Weights of a small transformer language model: untied embeddings, attention and MLP in parallel.
MLP neurons of a small language model. Each row is named by its layer, matrix (down: output weights) and neuron, and shows model dimensions 0-63. Each number is 128 + 32 x the weight over its row's rms, rounded and kept within 0 to 255.
A block is one neuron, or neurons of one layer that tend to fire together. After each block is what it responds to, as a language model described it from the Wikipedia text at the highest values.

L11.down44 [ 82  64  76  93 168 120 119  89 189 162  87  51  75 136 125 146 124 132 128 175 142 114  97 125  55 128 120 131 167  91 117 186 163 126 192 109 129  88 202 105 104 133 184 114 112  93 162 110 103 152 169 179 193  68 162 116 114 181  79  89 169 121 122 103]
L11.down550 [161 183  86 117 118 138 115 127  93 172 141 153 148 185 189  97 179 155 159 135 159 173 112 123 133  75 145 120 154 139 158  57 115 108 129 103 118 118  49 153 135 158  51 173 133  98 132 131 157 158 139 126 137 159  98  65 115 111  93 133 153 130  57 116]
Word-final piece completing words

L11.down418 [155 105 138 138 127  94 115 176 180 162 141  98 140 165 100  96 101 157 117  95 148 139 146 145 138  91 130 110 178  81 131  90 119 121 162  70 137 112 157 122  72  98 125 184 142 101 169 103 108 125 119 130 140 184 134 152 149  92 109 139 154 152 153 137]
L11.down526 [ 89 127 146  83 172  85  91 142 155 137 178  93 174  87 158 131 116  59 165 134 138 125 202 119 126  82  99  68 112 115 132 131  87 185 102 130  70 106 108 115 118 154  88 135 128 129  81  64  98 101 113  74 180 140 140 161 137 101 107 162  93 158 123  99]
Mid-word fragments, academic subjects

L12.down640 [152  61 128  88 119 176 206 145 140 161 162 116 131 141 155  99  95 136 114  87 124 161 113 126 142 113  89 115 103 120 179 139  83 173 130 146 182 108 108 181  98 134 154 142 103 148 109 149 107 155 120  98 151 157 110 100 105 120 119 129  83 142  67  93]
L12.down837 [137 136 138 123 142 119 168  76 155 168  87  78  96  87 145 112 121 122 150  91 150  93 138  75 128 127 131 116 113  97 141 129 177 176 127  90 142 146 108 179 132  60  79  94 145  64 122 181  84 116 128 146 106  66  94 133 113 149 155 132 121 147 147 134]
L12.down870 [105 194 132  81  74 137 222 117  71 194 124 150  95 157 158  99 126  86 138  88 219 137 105  93 180 133 183 122 134 152 112  95 128 121 130 116  91 121 106 133 114  50  84 104 141 140 163 123 112 249 211 128 125 113  87 136 144 174 117 164 119 123 115 101]
L12.down938 [109 115 120  36  96 111 179 137 150 163 111 133  88 124 160  90  93 171  83 109 157  93 129 119 171 133 143  98 157 104 126 141 111 133 168 156 132 108 146 101 160 150 129 134  87 102 152 109 138 109 159 143 158 113 142 167 165 108 148  76 151 131 110  68]
Month-name word pieces

L6.down35 [ 98 156 140 123 125 116 123 112 145  82 163 120 167 118 139  83  73 166 161 134 136 138 174 128 120 139 139  89 128 108  94 143  40  66 156 175 150 106  99 176 162 151  92 105 142 148 127 129 135 119 105 132 148 125 132 132 139 174  92 122 161 144  95  53]
L6.down152 [107 153 112 112 183 124 112 157 148  95  98  73 187  88 163 156 105 126 207 148  74 160 155 128  43 177 160 188 143 118 127 146 175 105 152 136 154 135 108 103 123 138 111 152 105 136 131 129 112 157 140 106 184  85  37 109 129 183  86  18 139 133 109  97]
L6.down162 [112 141 170 106 172 142 122 112 112  92 142 120 146 105 103 108 105 152 156 159 120 164 129 101 186  97 166 129  96 149  85 169 129 155 186  79 123  83 156 151 132  85 147  88  90 177 178 101  96  99 150 145 116 136 138  89 154  88 114 112 184  83 121 123]
L6.down194 [156 158 115 140 125 154 185 190 128 143 167  75 173  78 179 142 129 180 123 120 125 118 155 129  88 129 127  82 138  93 186 155  98 147 166 135  34 114 164 123 167 101 139 123  55 180  88  93 124 131 160  95 107 156 104 168 143 128 177 106 150 116  82 159]
L6.down339 [161 161 149 105 125 103 168  61  98 112 122  95 133  88 118 104 121 125  81 104 110 114 157  88 111 205 116  63 127 121  44 126 171 160 145 198 103  82 183 128 150  91 122  55 103 155 135 106  99 162 134 163 141 175  85 122  74 140 148 137 140 140 131 129]
L6.down389 [136 152  83 105 112 103 126 122 158  82 172  67 119  96 123  94 104 162 187  99  99 156 135 178 166 197  96  95  90 136 127 162 153 165  91 125  74 107  84  97 126  73  61 139 101 101  77 118 110  95 158 164 110 146 136 179 151 102 126  44 139 126 141 122]
L6.down821 [ 98 131 156 138 187  95 168 146 129  80 133 137  89 153 120 132 150 125 153 172 111 127  86  90 155 149 155 113 137 135  76 158 128 120  90 118  46 129 152 123 153 142 124 118 156 130 124 139  87 153 115 103 159 180  91 102 177  54 168  82 158 157  77  80]
L6.down834 [ 93 111  82 128 125 129 125 119 207 122  79 201 115  93 157 161 148 155 210 132  53  76 117  70 200 114 164 112 110 150 105 110 113 129 172 101  83 126 163 130 139 151  73 111 170 140 149 109 106  87 100 145  82 137 115 174 165 137 109 119 175 144 105 143]
Verb after proper name

L6.down47 [138 127  75 115  75  97 184  80  64 120 130 144 128 142 155 168  88 127 105 152 149 184 109 123 114  53 123  88  96 139 140 139 127 103 123 123 149 116 119 135 131 201 210 103  70 142 100 149 130 103 104 179 111 134  70 155 158 123 156 103  72 147 157 171]
L6.down184 [ 88 124  78 122 179 208 128 108 112  63 140 143 127 139 147 142  95 126 140 144 113 121 129 104 114 150 213 134  95 109 154 159 131 109 126 120 113 157  93 111 144 172 119 122 145 146 105 130 142 124 122 177 139 124 142  98 224  78 119 157 150 151  92 185]
L6.down223 [ 58 135 111 127 147  55 121 107 138 172 180  85  98 154 124 151 106 113 162  93 117 129 126 167 148 106 122 181 118 144 153 117 199 166  93  69 113 127  62 188 124 104 143 158 137 171  79 107 141 119 200 183 114 120 139 103  74 103 167 129 142  57  97  89]
L6.down238 [121 113  89  72 120 135  92 146 128 101 193  79 117 124 176 197 104 165  66 100 146 117  72 140 123 146 114 126  76 185 101 136 153 131 126  74 137 168 150 126  92 161 140  83 119 175 115 135 112 167 106 144  93 129 127 109 151 101  83 102 114 191 162 127]
L6.down649 [ 96 128 143  95 106  79  86 103 100 131 166 137 162 103  96 163 147 111 133 113 118 112 119 144 163 102 144 109 146 175 180 143 152  73 149 162 132 118  53  87 128 153 157  93 139  63 165 169 130 151  70  80 100 109 117 145 125 119 145 154 148 148 133 142]
L6.down741 [126  95 133 175 144  96 116 122 137  84 173 120 126 182  70  24  85 103 155 101 161 148  87 143 142 116 141  85  54 174 136 161 162 180 225 145  97 111 145 143 148 142 133 121  84 175 123 149 178  93 152 133 122  77 120 113  96  89 142 131 179  92 137 138]
L6.down810 [156  86 112 131  93 129  75  88 157 124 103  74 184 103  85 160 169  87 140 113 157 118 143 141 103 205  96 194 134 122 183 189 129 145 193 168 108 188 138 133 135  96  96 145 143 115 189 153 131 166 105 132  97 113  85 141 166 113 117 159 119  72  69 101]
L6.down938 [159  66 137 120 146 127  96  96  87 143 143 117 113  61 122 108  96 135  88 127 141  47 135 155 189 107 153 105 157 143 158 149 118 112  72 156 127 118 103 171  82 168  96 147  88 130 125  92 138 111 131 144  82  85  72 144 140 120 126 127 160 122 115  70]
Word-final "-ing" suffix

L12.down27 [ 94  99 133  90  91 199 126  80 147 103 135 137  82 143  88 133 123 132  83 114 105 142 125 128 105 134 148 125  95  96 103 125 153 132 114 135  92 173 126 149 132 130 135 119 154 129 146 117 111 130 151 143 207 136 132 150 111 157 126  78 130 126 150  88]
L12.down28 [166 142 133 107 132  89 120 113 117 118 134  96 169 158  68 109 139 102  65 114  94 135 147  91  67 125  93  79  91 183 114 136 177 150  79 129  87 178 161 130 132 121  77  71 144 122 172  73 128 119 123 141 140 126 132 186 145 119 133 137 160 127 128 104]
L12.down226 [ 69 140 158  35 112 103 129 130  59 104 141  78 158 164 145 132  96 131 118 102  99 144  81 119 126 115 105 125 158  95 197 123 120 155 116 166 141 116 149  81 113 105 118 164 123 112 175 139 123 111 145 110 180 156 157 137 115 167 114 128 136 141 115 162]
L12.down350 [136 115 138 136  83 120 115 133 166 118 168 197 160 189  89 155 141 135 188 118 129 166 191 111  94 155 109 146 176 100  69  79 100 116 117 142  99 156 159 123  70  92 136  96 145 120 121  50 125  81 128 139 175 156 112  75 101 100 108 118 122 164 126 183]
Function words before noun phrases

L6.down11 [ 67 166 112 109 205 142 138 138 111 131 178 205 155 181 197 133 103  58 138 165 102 116 121 143 175  59 127 206  79  95 123 147 113 131 180 104 134 151 128 105 146 103  96 152 109  92 137 136 145  89 145 132 149 109  90 147 103 108 118 137  86 126 107  85]
L6.down45 [ 89 177  94 130  99 146  85  88 102  91 167 170 145 113 137 124 164 167  81 115 122 104  94 153  75 146  97 104 100 153  98 132  94 113 151 114 130  78 145  82 123 136 158  94 146 138 116  75 108 182 104 171  90 124  94 196 104 136 109  95 118 103  34 130]
L6.down213 [ 99 168 119 102 149  90 154 172 141 136 125 152 131 144 135 143  65  98 112 124 119 125 170 112 114 186 115 114 132 145 117  95 146 165  78 150 166 182  95  43 130 136 112 104 176 126 169 147 167 174 132 114  83 114 157  71  97 146 123 252 176 122 182  64]
L6.down436 [ 81 134  78 116  87  32 134 119 101  82 131 106 139  92 157 117 155 156  78 126 125 147 165 148 149 148 134 117 115 130 155 159  94 127 153 191  39 140  93 164 144 112 162 116  92 114 157  93 135 116 172  84  63  89 126 129 149 178 150 141 135  82 101 144]
L6.down574 [135  75 203  83 116 109  94  89  96 149 108 142  72 127  43 103 149 152  41 121 106 136 105 107 140 138 146 119 152 116 119 157  92  86 181  95 169  61 157 142 121 172 151 160 165 137 160 153 100 171 100 128 119 138 104  99 169 140 125 125 117 137 154 120]
L6.down622 [130  89 121 132  48  65 226 102 105 165 138 152  59 147 149  71 118 140 130  88 102 150 119 129 104 136 154  83 183 136  97 190 137 186 124 120  68 111 106 155  85 155 135 129  81 121 146 125 205 196  41 104 150  50  77 165 136 180 155 147 181  92 118  83]
L6.down955 [133 110 159 121 142 184 115 122 150 128  88 130 100 137 122 108 137 173  58 120 128 160 114 107 119 159  78 160 147 115 168 101 153 132 172 142 106 178 150  97 106 155 106 142 140 228 121 116 123 132 120 118 104 133 119 115 151 194 102 104 129 120  94 116]
L6.down967 [163 167 101  83 134 139 110 164 136 144  85 185 111 165  58 140 176 169 100 103 100 112 110 117  94 155 163 198 125 123 167 135 145  97 171 131 117 169 185 115  84 148 175 137  85 110  78 118  85 132 120 120 122 119 114 132 175  75 132 171  73 156  82  81]
Month-word endings and birth-date parentheses

L12.down164 [111 131 141 128 131 156 165 185 116  85  97 100 124 118  85 154 147  75 145  76  93 224 125 106 119  81  85 137 132 139 122 138 130 138  87 144 178 139 138  98 136 151 166 156 102 127 130  93 119 115  89  69 145  91 112 161 102  80 167 118  95 131 198 172]
L12.down574 [142 114 182 122 136 149 151 160 168 171  75 225 163 108 125 139  61 113  85 117 167  82 110  83 166 158 169  64 125  89 101 129  96 180 177 148  85  91 122 141 119 129 182 141 136 161 116 129  74 116 119 125 159 149  99 171 153 102 146  75 148 146  93 202]
L12.down632 [148  86  98 117 157 127 198 126 171 110  86 165 123 117 176  96 103 152 145  78 170 154 127  89 108 120 179 175 148 113 118 147 124  66 135 123 117 196 139 165  89 150 111 129  64 118 119 114 152 153 150  69 158 157 159 142  63 133 159 125 111 131 104  72]
L12.down699 [ 99 127 114 107 133 116 100 108 149  88 127 108 103 126  97 144 128  80 174 121  99 107  92 201 126 109 135 125  96 165 100 117 112 123 189 173 157 114 150 175  60  89 134 149 114  95 115 149 138 161 129  82  86 170 120  97 197  45  88 172  84 133 154 232]
Mid-word fragments of split words

L6.down29 [107 144 113 161 162 175  95 138 120  91 141  77 147 114 126 103  85 137  77 124 147 180 122  65 114 135 132  86 157 121 195  87 124  70 155 103  98  80  96 127 135  88 132 117 103 156 137 144 106 146  96 127 195  78 164 135 180 156 118 135  80 138 172 111]
L6.down130 [162 126 128 105 113 129 122 108 100 181 146 120 181 113 107 110  69  79 114  71 122 135 153 195 158 113 159 107 151 145 182 121 141  76 156 169 127 138  91 101 102 141 123 119 147 162  85 134 127  91  88 118 120 142 118 166 166 114  86 143 163 157 144 180]
L6.down163 [109  68  92 147 187  90 179 104 103 102 159 143 143 142 146 134  91 112 130 178 161 123 183  99 162  94 154 115  99 144 187 144 147 104 112 139  71 162 111  81 119 164 115 115 157 118 175 106 101 141  91 121  97  97 169 149 104 147  93 115 124 101 134 150]
L6.down289 [143 128  72 137 168  90 104 167 133 163 106 136 176 139  87  79 116 144 171  93 146 116 158 157 157 195 182 114 110 128 140 131  79 154 118 170 164 100  53 132 115 143  95 128 121 124 156  98 200 114 118 186 106 163 169 143  50 127 190 139 143 132 152 110]
L6.down648 [114 155 133  56 139 142 115 137 132  80  98 119 165  92 156  93  88  90  34 181 147 145 181 112 179 118 119 109 142  82 149 125 124 112 144 106 145  75 183  92 142 123 121 115 132 123 106 149  87 145 156  83 123  94 157 129 141 165 130 204 162 112 115 156]
L6.down676 [131 165  90  77 138 149 162 138 152  73 153 116 135 157 113  88 160  84 136 174 130 143 164 138  96 121  85  82 128 116 143 135 116  92 195 176 154 102 116  77 128 156  84 172 206 108  97 191  94 148  84 162 133 210 144  86 102  43 106 130 113 100 147 120]
L6.down682 [168 115 131 128  86 102 133 178 172 153  66  86 145 116 130 115 120  93 166  71 143  72 119 105 159 188  99 138 124 174 129 153 147 111 121 145  36 184 119 114 101  87 123 156 118 125 105 125 172 137 110 135 155  70 140 117 115 130 180 119  51 142 170  94]
L6.down936 [140  77 146  81 141 129 126 146 135  88 101 136 138 107  76 182 128 172 111  90 188 120 143 159 100 135 126  50  99 150 118  80 133 169 127 126 154 223 158 153 179 130 117 128 142 127 121  99 131 105 124 112 135 144  96 127 127 116 104  87 118 141  95 117]
Mid-word fragment tokens

L6.down346 [127 121 101  98 163  64  63 121 218 111 124 143 206  95  88 131 106 134  95 118  86 124  74 106 187 146 112 118 113  99 180 117 114  85  95 173 133 182 151  83 122 182 195 141 179  93 198  91 125 122 121 159 151 128  65 124 140  82 185  73  72  72 128 108]
L6.down423 [163 142 143  83 182 164 172 139 141  99  74 161  95 102 127 127  89 105 152  99 130 143 154 101 202 133 170 150 131  86 118 108 122 119 140 162 107 108 131  87  56 106  82  83 130  96 112 118 138 139 154 158  72 124  93 140 141 116 134 114 134 114 131 114]
L6.down427 [146  82 122 138  70 174  80  76 112  93 123  88 140  75  99 122  94 181 120 109 151 138 116  97 191 137 130 114  44  74 127 108  92 112 139 130 153 181 133 196 122 113  96 115 143 201 129 155 154 177 119 179 139 145 140 157  85 128 111 137 148 180 141  78]
L6.down517 [190 119  48  71  70 143 115  57 113  82 162 202  94 101 151 144  55 112 200 126 174 121 193 111 124 147 136 119  79 169 142 145 152 144 174 125 177  97 124 125 159 125  89 140 148 121  99 145 160 132 116 111 128 153 152  94  91 135 127 122 196 145  98 148]
L6.down562 [130 151 117  52 108 187 157 185 106 156 125 168 113 110 126 120  89 126 134 133 130  42 133 169 135 144 161 148 101  91 153  91 141 157 101 106 111 155 163 160  99 198 115  99 162 155 135 153 143 146  88 145 107 172 129 155 105 152 202 139 118 144 126 135]
L6.down806 [ 97 128 110 119 134  98  57 148  63 165  85 109 137 109 156 168 131 138 134 121  83 155 126 142 143 181 121 111  91 108 123 134  93 112 143 103  96  98 190 141 145 150  70 102  90 166 150 113  77 106 110 149 134 160  97 185 168  89  97  97  90 159 138  94]
L6.down917 [116 134 116  97 148 162 106 102 166 131  93 171  95 106 141 120 150 109 152 145 124 130 120 147 123 117 169 127 123  97 137 122 116 165  99 143 100 158 110 129 134 138  89 134  81  93  56 138 154 139 123 162 105 156  56 130 131 120 128  81 162 189 162 177]
L6.down992 [136  99 164 145 147 125  81 124 147 113 125 175 109  95 116 135  74 169  93 130 109 157  78  84 157 120 117 130 126 157  99 153 129 104 124 112  63  82  47 144 136  61 193 169 144 147 156 126 108 162 139 188 150 148 162 135 102 158  49  87 151  92 173  90]
Adverb-completing suffixes

L11.down470 [173  95  73 139 149 110  98 138 114 156 149 175 132  83 156 106 184  58 155 113 131  44 153 101 167 111 197 147 119 112 120 147 106 120  89 134  89 137 182 116 118 126 139 144 156 138 131 125 127 171 179 108 132 115 117  98  82 122 111 150 119 129 159  81]
L11.down1008 [224  94 117 134  87 102 108 117 137 165 108 138 144 104 130 163 190 125  82 143  68 115 122 151  86 130 105 180  46 126 105 120 112 117 169  94  79 145 169 125 147  75 171 109 135 116  55 106  52 137 105 128 112 155 115 125 147 156 165 128 106 112  94 140]
Verb after person subject

L12.down51 [ 83 159 143  79 160 168  69 130 104 155 117 108  94  94  91 140 138 174 155 180 130 120 180 141  96  96 140 110 161 135 140 103 134 134 108 111 141 119 214 105 173  93 208  83  39 137 152 136 145 136 112  50 175 140 176 106 128 112 177 125 154 104 153 142]
L12.down212 [107 168  85 112 104 110 137 126 155 159  78 145 143 142  80 168 101 139 124  98 148 105 109 137 127 100 166 148 156 112 143 172 102 132 111 104 113 151 177 164 213 121 191 123 195 150 151 124 166 145  92 104 143 113 142 170 181  97 154 167 126 166 167 171]
L12.down396 [166 163 113 172  84 130 110  80 125 161  93 112  98 182 109 172 151 143 114 111 131  78 128 156  94 123 142 100 147 112 150 134  88 127 113  67 146 117  92  93  85 106  95 150 116 100 171 174 152 116 131 193 167 149 109 151 162  47 119 170  62 130 150 106]
L12.down937 [170 105 117 152 112  86 131  99 119 148  95  93 118 137 125 121 151 160 116 104 134 145  81  82 137 169 119 127  82 172 116 154 157 158  80 110  40 147 104 129 153 106 130 119 156 115 136 159 147  79 118 127 207  99 102 115 122 169  95  96 152 133 102 155]
Copula after subject

L11.down308 [130 110 128 137 131 102 153 165 141  92 124 151  83  63 122  97 123 117 174 182 115  65 175 155 164 132 116 126 171 113 121 163 178 154 165  90 116 117 148 151 136 133 109 103 123 110 126 162  86 101 154 119 137 108 102  67 112 133 101 139 111 154  99 170]
L11.down981 [ 82 114  85  62 123 127  92 163 125 152 183  97 109  84 163 119 153 142  91  98 117  98 140 133  80 115 135 133 186 167 138 158 161 199 136 134 143 148 134 115 112 149 186 153 104 145 203 151  68  65 104 120 143 150 113 161 214 217 105 146 181 148 149 139]
Month-name pieces in dates

L6.down28 [107 132 157 143 128 137 182 124 155 136 110 127  92 139 151 116 130  78 128 119 167 191 137 170 193 109 124  88 177 137 164 135  96 100 153 175 136 104 100  91 192  92 177 111 134 106  93  74 102 118 101 142 130 161 185  92  65 143 151 162 152 132 146 134]
L6.down345 [104 101 115  81 166 140 134 116 125 100  83 136 141 144 124 116 116 135 178 143 164 124 171 107 151  96 148 134 201 138 138 135 152 161 176  74  86 104  98  66  77 101 150 164 153 103 149 202 164 122 142 156 164 170 179 210 142 130  80 127 198  96 141  89]
L6.down416 [110 190 104 118 134 136 116 113 138 108 119 137 118  97  79 144 122 138 138 113 159 137 117 127 141 174  89 170 112 150 146 106 118 129  96 111  77 128 168 161 158 127  77 140 138 108 125 166 137  42 148 152 168 118 162  94 147 107 112  95  91 131  95 117]
L6.down426 [168 193 128 131 102 122 102 131 135 123  99 177 140 140 152 124 124 112 104 134 129  75 136 100 116 159 102 138 153 139  78 149 136 181  47 167 111 136 139 132 137  83 119 136 189 101 199 130  72 109 119 145 146 136 164 131  58 151 183 232 107 161 147  98]
L6.down455 [142 130 118 121 109 161 171 114 153 120 137 181 150 118 145 133  82 166 162 113 139 132 169 182 164  96 140  78  95  86 181 150  77 145 133 149 109 146 170 123 186 161  58 140 111  83 143 112 106 101 144 147 159 122 137 154 207 101 125 108 150 185 184 149]
L6.down672 [167 136  94  80 142 150 155 105 129  80 134 123 113  76 117 102 141 131  79 183  80 126 113 103 165 155 182  74 190 215 140 133 132 107 169 158 122 122 130 150  72  66  93 139 139 130 136 119 159  64  92 134 126 138 129 105 174 102 110 115 105 101 148 196]
L6.down720 [131  73 106 142  83 110 148 116  86 152 112 106  99 108  99 144 137 161  66 136 193  90 134 141 171 119 161 113 184 157 118  95 151 134 128 146 168  80 105 175 124 134 131 128 103 181 166  89  99  98 131 166 132 168 163  85 125 164 133 135 137 123 115 127]
L6.down914 [120 123 118  96  96  69 120 114 172 107 164 132 169 112 104 108 168  76 128 132 131 156 140 130 124 150 141 130 113 149 149 129 159 151 148 123 103 101 200 105 189 126 108  56 119 159 140 119  75  63 118 162 116 135 142 105 102 133  97 149  85  88 166  89]
Part-of-a-whole "of"

L11.down559 [ 83 111 103 105 167 144 118  84  91 193 114 119 172  86 115 203 136  76 117 137  76  67 150 178 115 135 119 153  78 134  97 138  87 156 163 139 141 109 116 126 145 211 151 141 165 131 168 105 144  72 102 116 113 162 171 130 129 136 141 147 171 169  84  90]
L11.down931 [157 155 192 103  83 106 113 141 121  92 135 156 126 156 130 130 125 200 131  91 110 163 113 109 141  80 119 112 113 159 117 111  93 125 119 125 128 170 117  91 112 163 130  64 191 109 194  86 161  84 109  96 140 112 148 165 179  99 106 112 177 114 171 220]
Conjunction joining names

L12.down292 [109 210 166 131 112 103  90 146 102 160  93 146  99 152 207 121  92 127  72 104  85 140 110 134 131 147  88 107 105  94  86 154  76 104  91  67 198 148  92 155 147 171 121 192 131 121  70 137 156  94 126 132 199  90 127 186 147  90 213 104 134 183  95 144]
L12.down408 [129  85 155 100 158 161 103 128 105 171 138 123 156 114 138  95 130 154 193  75 143 115 142  87 161 139 161  98 131 122  65 186 182  91 169 186  93 172 159 103 116 163 210 162 142 133  59 116 147  94 179 152 163 130  99 114 168 181 136 136 185  71 120 123]
L12.down518 [156  51 150 168 135 137 127 122  79 129 151 134 114 162 154 108  82 152  87 107 168 122 120 101  51  77 125 134 154 102 100 100 121  61 112 181 137 122 121 156 163 157 146 150 144 135 130 129 209 112 157 104 157 118 183 147 153 192 134 133 121 148  63 108]
L12.down662 [105 134  71 106 113 165 119 120 131 132 159 157 135  99 133 189 137 118  86  78  99 175 148 114 166 125 105 149  93 155 184 192 145 129 181 150 167 192 156 117 141 157 112 119 113 126  86 173  88 147 131 136 187 141 134 107 142 117 109 155 175 136 138 126]
Conjunction "and"

L6.down182 [123 106 165 153 162  94 109 109 103 164 185 141 125 103 138 121 125 102 103 150 129 111 176 159 137  68  75 171 100 104 112 169 135 113 112 195  84 207 137  97 117 123 120  73 158 111 154  99 138 106 127 152 137 207 112  79  74 137  81 146 109  68 136  89]
L6.down320 [144 146  98 147  62 108 138 157 232 151 134 113 144  92 137 129 117 138 164 152  93 102 139  97 104 106  65 193 109 120 123 186 131 118 166  81 141 164 174 100 118 130 129 149  66 127  77  67 111 103 171 164 160 118 155  58 144 117  92 109 115 144 147 166]
L6.down495 [126  50  97 134 112 103  88 147 168 122  81 136 146 111 122 100 141 137  95 110 134 173  74 142 137  89  67  98 191  86 123 102 115 146 135 136 132 100 145 169 154 151 131 165 147 149 163 189 111 177 129 118 148 188 104 140 153  87 156 118  98 162  49 142]
L6.down537 [ 85 170 183 128 172 116 124  86 121 134 126 123 147 110 128 171 198 169  85  96 155 101 172 131 130 170 132  93  47 168  89 134 168 103 166 150 121 118 143 158 127  66 146 145 123 190 117 135 114  90 145  96  87 107 137  80 119 131  96  64 128 184 151 152]
L6.down679 [138 147  90 112  93 160 102 155  98 164 211 173 113 135 133 120 101  87 122  97  83 127 153 198 139  91 106 128 161 161 147 136 145 129 100 145 112 146 135 143 147  94 137  65 143 161 159 184 205 145 171 197 210 149 102 164 111 131 139 112  88 146 155 148]
L6.down836 [113 104 154  78 135 146 129 171 167 169 194 156 111  88 152 125  66 160 113 161 132  78 113 135  72 165 181  88 174 155 117 104 110 140 106 115 117 119 101 101 191 133 189 134 135 140  75 132 135  94  93 129 126 100 157  93 126 125 150 115 151 156 182  88]
L6.down848 [130 101 113  85 152 170  67 119 140 145 128 120 102 151 183  92 101 130 127 103 130 192 169 111 208 170 184  89 142 157 100 160 176 156 137 144 139 116  86 101 118 145 123 113 141 189 131 105 176 125 172  86 128 137 140 163  84 161 125  76 105 108  99 125]
L6.down979 [110 100 172 176 163 147 116 175 104 117 120 150 144  99 114  92 118 140 160 156 107 110 132  93  86 158 149 170  99 119 104 113  82 116 141 119 127 120 144 102 136 175 136 151 165 141 140  95 125 114 142 150 201 182 148  79  76 155 133 153  53 145 142  78]
List separators

L11.down617 [144 161 117 114 122 149 149 151  95 162 120 168  93 144 137 134 123 121 176 147 145 100  99 132 142 193 170 106 167  84 107 129 137 129 159 137 157 107 144  57 165 128 157 106 143  64 101 123 111 124 118  89 182 133  87 116 142 152 156 106  98 109 127 121]
L11.down866 [ 99 136  67 124 207 155 101 189 132 156 147  76  92 105 107 122 104 178 149 126 155 148 157 155 127 131 110 146 156 117 106  98  81 133 122  92  45 157  61 106 119 143 120 165 125 127 171 196 111  96 117 147 169 139 176 158 113 166 103 159 101 139  96 165]
Of after titled nouns